python train.py --n_layer=10 --vocab_size=8614 --activation="gelu" --norm="layernorm" --qk_norm=false --bias="all" --init="normal" --beta1=0.95 --beta2=0.99 --warmup_steps=357 --doc_mask=true --z_loss=1e-05 --train_tokens=1245000000 --dataset="wikipedia_en"
MLP neurons of a small language model. Each row is named by its layer, matrix (down: output weights) and neuron, and shows model dimensions 405-468. Each number is 50 + 10 x the weight over its row's rms, rounded and kept within 0 to 99.
A block is one neuron, or neurons of one layer that tend to fire together. Before each block is what it responds to, as a language model described it from the Wikipedia text at the highest values.

Responds to: Connectors and articles (with, and, a, commas, or) inside descriptions of materials, colours or instrumentation, e.g. "tile roof with", "red, black, and".
L7.down733:48 61 67 44 42 55 51 57 38 40 51 43 66 45 78 51 61 40 61 55 55 38 38 35 58 38 54 44 50 36 33 43 30 53 43 53 54 34 62 37 67 50 58 30 49 54 47 67 60 50 38 55 32 36 34 50 55 36 47 64 50 30 42 47
L7.down1237:45 41 55 50 50 54 41 50 71 46 40 61 62 44 56 59 41 41 53 63 65 39 42 42 37 41 49 53 43 61 55 55 33 48 59 19 33 51 66 54 49 60 52 51 52 41 66 46 42 47 60 48 31 56 54 53 47 61 34 37 48 40 49 31
L7.down1249:48 40 55 45 63 47 45 48 56 57 54 55 53 49 36 52 52 57 50 47 61 48 53 36 62 45 47 55 45 59 52 45 55 57 43 77 34 47 69 62 56 55 55 48 42 60 56 41 50 48 67 53 38 49 38 61 68 38 47 50 47 41 47 32
L7.down1695:34 62 61 41 56 56 49 58 48 36 45 37 59 54 50 57 52 55 62 47 55 49 41 38 56 38 46 47 49 48 43 31 55 58 49 41 47 39 55 41 51 55 64 45 47 45 51 41 47 48 45 65 39 54 58 52 59 43 51 60 54 44 32 55

Responds to: Final words of place or institution names after at/in/near, such as Cemetery, College, Road, Church, Avenue, and the locating prepositions themselves.
L6.down80:41 57 53 61 46 58 67 65 45 31 43 52 62 49 75 43 57 66 41 60 55 26 43 61 27 68 48 44 50 41 36 59 41 42 57 56 58 50 54 30 45 71 48 65 46 42 26 46 62 50 45 60 48 50 39 54 67 50 40 41 54 34 57 61
L6.down93:50 48 62 69 56 63 62 58 53 48 48 58 50 52 38 52 47 59 37 46 40 52 41 50 42 61 41 48 49 45 45 48 46 43 56 42 42 56 65 58 48 48 49 60 63 61 77 54 37 56 45 40 57 41 53 68 48 58 60 48 36 59 38 53
L6.down429:41 59 49 54 61 52 29 51 59 42 52 51 60 44 39 58 56 63 55 60 43 65 48 38 57 55 48 43 59 45 41 55 46 48 62 57 46 49 63 60 63 34 51 41 51 39 51 63 45 52 67 44 37 66 60 46 60 54 69 56 41 40 64 59
L6.down677:39 54 59 40 44 59 53 59 38 49 50 53 63 41 46 62 51 42 56 40 49 55 51 53 52 60 49 37 49 38 51 47 47 59 56 49 36 31 53 38 48 53 65 65 45 50 45 84 37 68 34 40 51 42 46 56 39 43 55 47 51 34 56 57
L6.down911:53 52 62 62 65 57 63 77 56 29 40 55 55 64 49 53 45 39 57 44 66 59 66 31 32 58 39 42 42 45 27 54 48 46 46 59 30 44 44 69 51 41 67 58 28 57 45 52 34 40 45 61 48 45 51 51 60 54 49 64 33 44 47 55
L6.down912:66 64 42 67 44 33 48 51 48 58 45 41 49 41 41 41 48 44 48 38 69 56 54 53 48 50 36 58 56 56 36 61 47 60 43 63 31 51 35 41 40 51 35 41 69 40 39 61 49 63 66 37 46 26 26 51 42 38 55 69 65 56 64 46
L6.down913:35 38 57 57 62 52 52 49 54 68 58 55 53 48 60 53 56 59 45 51 34 39 53 75 69 61 53 59 34 47 40 45 55 42 62 41 42 50 54 63 63 48 41 52 46 58 45 72 52 52 35 63 50 34 63 45 36 44 46 72 80 38 54 50
L6.down1134:49 59 47 66 57 52 42 52 50 54 59 37 56 48 53 57 38 20 63 58 62 53 51 67 56 59 27 55 65 43 42 49 53 57 48 42 60 64 52 27 61 47 41 61 58 39 47 42 57 51 52 56 52 61 58 43 59 32 58 61 53 55 65 52
L6.down1655:41 43 41 45 47 62 62 50 64 60 63 50 49 50 24 52 54 76 56 49 48 58 64 52 61 38 64 52 70 37 42 54 46 30 62 31 37 44 53 45 44 49 43 53 40 47 53 64 61 44 53 52 43 66 39 54 30 44 57 47 42 34 51 29
L6.down1753:41 46 54 61 42 44 50 53 62 52 60 27 52 44 49 63 58 55 67 68 73 69 39 38 70 66 55 50 42 53 36 62 39 37 59 53 44 60 43 44 58 55 56 46 49 42 54 59 57 49 56 47 64 45 41 54 53 64 61 61 41 58 52 58
L6.down1755:56 58 61 71 51 51 49 49 45 58 32 61 33 36 49 40 53 37 59 50 50 65 39 46 41 66 43 49 42 49 42 65 34 55 52 37 54 48 30 49 53 62 49 41 36 49 40 51 48 49 61 42 57 53 53 57 53 56 57 47 53 39 68 50
L6.down1870:39 50 45 63 55 45 35 38 36 43 44 40 61 35 41 46 45 77 60 48 34 62 29 51 42 45 45 51 44 52 47 67 29 65 28 49 36 60 53 35 43 47 52 54 49 50 48 34 55 41 39 65 52 43 50 52 46 54 37 64 54 55 49 65
L6.down1874:54 64 40 44 37 52 46 37 56 44 42 71 57 65 48 43 57 62 64 50 34 66 40 55 52 51 39 52 48 66 48 60 35 46 43 61 32 53 48 50 59 46 57 38 36 56 32 52 43 80 37 41 54 44 48 49 38 58 55 39 53 64 47 50
L6.down1882:51 70 54 55 53 55 50 34 40 53 41 40 45 64 64 50 48 55 63 42 46 68 53 39 45 33 34 47 49 36 60 52 57 51 55 55 33 46 58 59 40 40 50 45 55 43 39 46 52 50 38 34 48 45 53 38 60 64 64 58 37 46 39 56
L6.down1943:52 55 54 54 39 54 52 58 48 51 70 33 53 46 57 53 51 62 74 57 41 56 47 47 62 56 44 56 37 56 46 70 47 47 42 25 60 35 41 47 34 44 29 33 53 56 60 62 61 47 43 49 54 56 44 69 66 59 48 46 63 29 48 39
L6.down1992:42 56 52 40 60 39 59 54 50 50 75 34 41 49 62 46 52 59 56 59 42 48 34 44 43 56 51 36 57 55 46 42 49 49 62 49 62 64 35 41 69 38 51 51 59 48 48 47 46 54 56 65 38 72 53 45 53 48 57 41 56 62 72 43

Responds to: Final piece of nouns naming a person's role, job or kinship, such as doct-ors, guitar-ist, nep-hew, transl-ator, Spe-aker, bro-ther, often followed by of or a comma.
L3.down54:53 48 35 38 50 39 54 65 38 42 54 50 36 41 59 36 43 53 49 68 38 46 53 61 40 40 46 44 53 49 63 61 50 54 30 67 53 47 49 28 75 65 45 61 66 47 42 44 48 58 47 68 55 62 51 29 61 60 44 55 47 50 52 45

Responds to: Tokens just before a year's digits, such as "201"/"195" prefixes, "of" in "As of", or the month in "On September", plus some odd "S" word fragments.
L3.down693:46 57 62 41 27 37 52 58 47 64 56 58 32 39 75 54 44 55 51 51 56 50 55 54 55 51 50 55 45 49 46 48 54 50 47 78 46 50 48 51 48 73 51 41 41 41 41 51 58 48 35 48 58 60 39 43 47 48 43 68 40 54 32 45

Responds to: Words and word endings in descriptions of how something is built, shaped, covered or patterned, such as doorway, covered with, constructed of, stripes.
L3.down1128:50 58 58 51 58 51 48 51 54 53 56 47 43 40 63 54 49 54 58 53 55 55 60 22 64 48 48 46 69 52 59 43 44 41 38 37 60 52 47 20 57 46 56 41 56 71 43 49 53 44 45 46 46 33 33 59 38 61 51 50 45 44 46 62

Responds to: Word pieces of a person's first name, mostly in tables, lists and credits after a pipe, comma or colon, e.g. T-roy, Laur-ie, Greg.
L7.down442:39 46 42 43 45 56 48 59 52 62 46 52 51 39 64 58 55 33 63 57 84 57 45 65 54 54 55 40 47 52 55 61 54 42 56 67 53 62 39 32 71 45 57 51 25 57 42 40 40 39 68 47 39 52 68 30 55 59 56 56 61 46 54 60
L7.down646:53 56 41 52 45 69 59 53 49 46 52 70 49 60 44 46 41 66 51 46 61 40 64 29 59 48 47 46 50 59 62 63 65 52 53 60 58 60 54 48 61 57 47 45 29 54 53 39 41 54 59 62 44 55 45 45 36 53 61 52 49 44 44 54
L7.down1427:40 35 48 60 50 62 40 37 37 47 43 40 47 58 46 45 67 64 71 53 47 48 67 31 51 62 49 47 63 54 54 68 65 52 36 71 26 54 47 56 79 29 34 28 29 43 60 48 44 55 68 42 44 56 51 47 48 56 66 42 56 52 69 34
L7.down1920:51 27 48 68 43 60 45 60 45 58 45 51 44 46 49 53 63 40 61 46 35 42 52 45 57 61 47 46 45 48 43 35 30 34 46 46 44 51 56 39 58 45 49 31 39 47 45 48 35 53 50 70 42 48 43 54 39 46 67 49 43 48 46 55

Responds to: Words or word pieces naming a material or colour in descriptions of buildings, rocks or animals, e.g. blue brick, fieldstone, red stripes.
L6.down175:60 54 35 51 48 58 48 59 57 49 59 43 57 50 57 61 46 33 39 47 56 31 54 50 65 12 68 76 39 54 49 60 63 59 34 51 45 60 44 47 39 65 66 66 48 37 46 71 32 30 46 43 41 46 55 45 50 53 42 59 47 48 59 48
L6.down195:68 51 49 51 67 67 50 56 45 51 44 43 58 57 37 49 54 38 52 49 55 37 48 54 52 60 36 46 41 63 57 63 49 45 51 61 46 49 44 51 57 51 43 41 67 41 55 50 55 45 46 39 50 56 38 50 43 67 65 68 59 67 33 58
L6.down315:68 54 64 47 49 56 45 50 65 41 52 54 67 56 53 62 46 31 60 39 44 49 48 31 47 34 42 45 52 43 52 56 51 51 55 30 51 55 42 64 47 56 58 81 18 58 51 59 42 38 49 69 48 45 51 73 60 50 51 50 36 16 34 68
L6.down331:47 30 46 33 32 64 62 40 47 69 44 39 64 45 50 41 52 55 63 49 69 53 46 37 61 53 57 40 58 44 50 61 39 19 37 62 46 51 64 34 51 62 54 34 31 44 45 43 52 73 57 39 40 55 51 63 44 38 50 50 54 59 94 49
L6.down384:48 57 58 59 39 28 36 30 36 52 56 50 49 42 59 42 57 63 52 36 36 44 45 46 53 42 36 65 60 54 45 55 65 53 44 65 60 56 41 52 53 45 41 55 46 49 70 74 61 41 56 55 42 58 40 67 42 65 28 67 36 48 49 67
L6.down674:35 57 55 45 48 50 51 18 58 40 51 48 56 51 51 61 54 47 61 44 50 42 46 46 49 52 53 65 40 52 50 48 54 49 53 59 53 53 41 60 72 69 49 53 36 59 36 40 58 48 44 52 41 50 52 68 67 61 41 40 54 48 28 59
L6.down710:46 63 19 46 56 61 55 44 45 51 43 58 58 53 47 55 71 61 41 39 43 52 36 59 57 46 37 50 53 52 45 52 49 51 45 43 30 49 64 70 42 58 58 28 51 59 35 42 45 59 29 43 38 36 50 39 45 36 47 56 44 65 61 47
L6.down847:40 62 43 47 40 54 41 41 47 30 73 52 41 56 54 52 46 50 69 55 40 70 60 47 43 43 49 59 50 36 42 51 66 38 46 29 67 57 48 39 52 61 51 50 55 67 45 52 35 49 60 64 46 63 45 60 41 56 44 52 55 47 62 48
L6.down925:49 65 37 42 52 77 59 47 58 46 38 47 40 44 36 58 45 48 43 59 55 51 51 55 33 48 61 37 51 46 62 60 47 58 53 41 34 51 62 58 44 39 38 44 66 39 41 56 38 48 56 39 44 59 56 40 29 62 79 72 50 68 64 55
L6.down1086:66 48 34 58 53 37 41 49 60 64 42 46 66 47 65 59 50 41 53 41 53 62 42 50 43 56 38 62 55 45 48 74 54 43 49 50 41 57 49 51 42 70 52 57 35 45 41 48 58 59 47 25 79 46 64 51 49 50 61 36 38 52 34 36
L6.down1203:56 62 33 39 67 44 60 60 58 48 36 42 49 42 61 63 66 62 50 61 46 34 47 54 35 63 34 47 77 64 41 66 66 57 25 66 42 35 51 22 56 67 41 48 44 42 57 46 56 52 67 34 41 58 51 38 56 73 46 42 47 46 67 53
L6.down1393:58 49 29 54 56 55 49 38 33 58 44 42 47 49 69 49 46 35 59 32 36 45 50 46 35 56 49 59 56 43 40 58 42 26 44 71 58 56 56 41 28 49 50 45 56 35 43 45 54 49 49 62 54 56 46 50 50 38 47 55 47 40 57 61
L6.down1605:40 71 50 37 60 52 54 51 49 41 57 62 43 48 62 46 68 52 53 52 42 54 37 51 36 49 38 54 46 60 64 74 53 55 51 42 55 64 58 53 60 54 35 49 46 46 52 44 44 49 50 51 76 53 61 55 60 41 46 43 50 65 44 59
L6.down1724:53 49 62 58 55 42 55 36 42 58 45 68 44 37 50 45 59 60 53 39 44 47 49 59 64 57 42 38 55 50 59 52 56 44 27 56 37 58 48 51 60 50 53 58 56 47 53 43 60 57 41 37 59 41 48 59 59 46 66 50 41 40 39 52
L6.down2009:59 59 49 49 38 54 35 47 34 31 50 59 55 58 34 46 63 37 49 45 40 41 53 59 43 33 54 51 60 61 73 43 44 57 32 51 43 48 34 51 56 65 70 52 48 52 40 53 63 65 46 55 41 60 38 39 50 57 45 49 61 47 52 55
L6.down2028:47 46 47 42 55 39 43 48 33 30 63 43 52 56 60 64 37 62 63 50 53 43 43 40 42 39 52 47 55 30 50 44 41 62 59 45 44 52 61 43 70 52 47 53 55 58 56 47 54 45 41 55 53 40 49 57 47 61 54 58 63 54 28 71

Responds to: The first three digits of a four-digit year (201, 200, 199, 202) in dates, tables, filmographies and season ranges, as in 2011–12 or (2019).
L7.down563:47 50 46 59 57 39 54 34 46 45 60 55 44 67 57 53 38 51 54 43 41 60 40 57 64 58 54 60 65 51 29 40 52 58 62 42 36 40 34 58 41 69 65 43 61 44 57 72 67 45 59 53 43 40 52 44 57 38 62 38 64 23 43 44
L7.down747:64 44 58 38 52 48 42 51 44 52 50 47 47 52 61 63 43 36 49 46 48 45 52 49 62 52 43 41 51 45 65 39 60 37 50 51 42 57 63 49 42 41 65 67 55 51 71 57 50 53 60 57 70 52 57 67 57 54 62 57 55 38 41 38
L7.down928:53 50 56 38 49 50 44 51 48 57 33 53 67 47 71 52 66 40 49 56 33 43 32 49 43 61 43 46 57 52 48 52 52 55 52 56 50 52 63 49 60 67 38 49 66 47 43 45 66 48 33 55 45 44 79 38 54 64 44 64 69 54 52 58
L7.down1166:68 59 34 53 39 32 37 45 45 41 56 51 42 25 57 70 65 53 33 50 59 39 40 71 34 57 59 59 61 52 56 52 62 50 43 37 50 34 38 54 40 41 42 56 62 41 66 53 36 35 48 39 47 45 62 53 51 47 56 27 58 41 47 24

Responds to: Word pieces inside or ending town and city names, often after in or at, or in table cells, such as Centerv-ille, Zagre-b, Kn-owle.
L7.down963:53 62 53 62 55 53 59 61 53 57 35 48 61 25 71 48 40 32 60 38 47 54 59 54 45 34 59 68 51 48 55 43 47 60 53 37 35 35 35 47 51 33 51 36 53 51 49 54 66 51 34 64 45 60 46 41 38 62 33 77 45 54 48 41
L7.down1049:53 46 60 52 43 57 53 47 64 64 59 49 54 25 45 56 53 53 50 53 52 52 51 58 58 35 41 48 47 45 52 52 37 42 52 50 62 57 54 51 49 44 60 56 47 58 51 67 58 56 61 26 26 35 46 56 54 44 64 30 55 39 64 45
L7.down1538:65 59 66 41 68 42 44 55 41 49 42 43 46 42 53 37 56 65 45 38 41 31 54 53 50 47 41 48 43 45 46 53 47 61 61 43 47 48 51 58 64 43 47 60 68 53 52 49 51 60 42 56 65 46 49 59 32 60 45 34 57 42 34 60
L7.down1660:41 54 61 39 51 43 51 58 38 43 43 56 63 45 55 67 51 54 46 59 55 56 48 69 52 42 34 55 67 46 56 58 53 40 27 55 39 37 43 45 51 61 37 55 49 32 55 41 43 47 45 60 46 47 53 58 58 50 46 64 54 60 54 46

Responds to: First three digits of a four-digit year in dates, usually right after a month or day, as in July 201|9, May 196|6, 199|3.
L6.down7:43 50 71 67 36 42 47 52 57 45 51 43 40 51 54 45 48 58 51 69 45 64 36 57 56 43 56 59 49 52 41 54 10 63 68 49 49 47 49 64 34 46 51 53 42 68 52 47 46 44 68 46 47 48 49 49 68 66 50 35 53 54 52 33
L6.down125:49 49 59 53 56 51 40 69 52 58 53 57 50 53 53 50 49 46 41 47 53 52 51 62 45 40 46 48 37 37 48 47 35 49 52 45 42 43 40 68 61 52 46 51 48 58 39 66 44 58 49 49 55 51 63 38 58 52 48 42 50 62 46 58
L6.down267:62 36 52 47 54 56 60 64 71 40 42 42 52 29 60 57 55 60 45 56 42 45 47 39 42 77 36 41 47 48 45 49 56 66 41 43 45 53 63 56 42 51 43 40 66 28 41 53 38 43 40 60 58 49 42 28 57 41 58 66 53 46 46 78
L6.down456:59 42 46 48 42 42 38 43 38 36 45 55 37 41 68 35 47 60 45 49 35 55 54 35 40 61 38 58 56 63 55 44 46 40 68 41 50 45 53 60 68 61 37 48 60 42 53 50 23 45 41 72 46 48 49 45 44 65 68 42 56 46 40 38
L6.down503:39 54 57 67 50 27 46 64 67 42 54 46 40 43 46 51 50 54 55 50 58 47 36 56 51 41 55 41 58 45 67 54 58 62 40 51 47 53 47 36 36 83 69 44 57 48 48 40 32 55 53 50 56 42 58 60 49 69 43 66 44 44 46 61
L6.down675:52 50 73 46 58 58 54 67 59 61 38 49 57 56 48 64 39 57 52 53 52 53 73 51 66 53 47 47 73 55 62 45 43 42 43 53 59 52 45 61 71 82 66 67 46 51 53 53 43 52 60 44 45 31 46 68 57 46 44 42 64 41 52 49
L6.down834:60 39 60 64 43 52 47 53 20 44 52 78 37 75 53 52 63 50 56 57 49 34 55 49 52 35 64 44 49 52 66 47 47 53 67 48 36 33 35 50 57 57 62 58 53 57 40 71 51 43 59 26 44 63 39 43 61 61 73 41 65 51 65 48
L6.down1095:73 31 56 42 44 54 45 47 49 56 45 58 48 39 45 48 42 39 55 63 58 50 49 43 47 35 51 37 54 56 58 58 36 51 51 46 47 48 36 38 37 85 52 55 52 56 49 49 33 46 52 39 34 71 44 44 53 57 45 48 59 46 63 40
L6.down1170:66 51 57 39 28 53 56 34 53 48 33 36 41 43 49 47 50 62 49 63 56 55 34 48 77 56 45 53 69 54 46 61 37 49 61 34 65 46 47 34 52 76 39 48 44 69 44 48 60 59 60 48 40 48 47 59 45 65 46 21 36 49 56 56
L6.down1188:59 47 42 33 35 53 42 53 57 47 58 52 38 46 44 43 62 39 37 46 61 77 55 56 64 49 47 61 51 39 39 67 49 56 55 40 47 54 48 48 53 98 52 58 55 44 56 34 41 50 56 63 39 31 67 42 41 45 67 54 58 49 46 40
L6.down1364:60 37 51 74 45 38 60 43 66 45 54 67 38 53 50 38 60 42 53 52 49 52 57 52 50 67 47 53 65 46 49 57 36 64 77 32 50 37 59 60 34 62 44 38 62 42 45 63 42 34 44 66 45 43 45 47 47 58 39 51 45 54 57 55
L6.down1499:41 41 56 47 39 52 53 46 44 58 66 45 48 37 50 35 32 40 63 58 55 43 27 48 47 41 39 44 65 54 65 38 34 50 59 45 57 43 38 54 45 99 37 54 46 51 43 52 61 45 62 47 51 48 61 54 52 65 54 31 51 62 54 55
L6.down1502:42 53 67 47 62 36 54 51 45 62 56 58 44 50 53 57 51 73 33 52 55 43 51 43 66 59 46 40 54 39 47 53 51 60 56 38 39 49 43 44 45 84 41 71 49 62 46 45 40 56 55 45 55 60 54 48 40 62 52 63 62 55 51 50
L6.down1526:68 49 52 50 53 53 62 54 45 42 49 64 57 45 42 50 32 32 48 38 58 50 41 38 50 44 56 56 33 48 37 48 50 46 44 57 55 46 42 54 61 58 50 26 70 64 55 57 59 73 63 44 50 39 65 60 54 58 45 50 42 43 42 50
L6.down1587:48 39 55 35 55 49 48 41 56 59 62 43 59 44 48 43 49 46 39 50 36 48 36 35 58 67 60 44 56 58 61 52 42 62 45 51 49 64 46 40 48 99 50 54 53 54 32 41 48 56 69 47 52 42 63 50 63 77 57 44 42 50 50 35
L6.down1771:55 38 60 42 39 48 66 48 61 59 52 76 39 86 60 49 66 43 54 25 70 44 69 34 63 58 59 47 54 58 46 39 37 58 61 39 49 49 56 42 51 61 60 64 53 48 25 53 30 50 44 57 55 48 75 49 62 55 49 45 58 55 49 66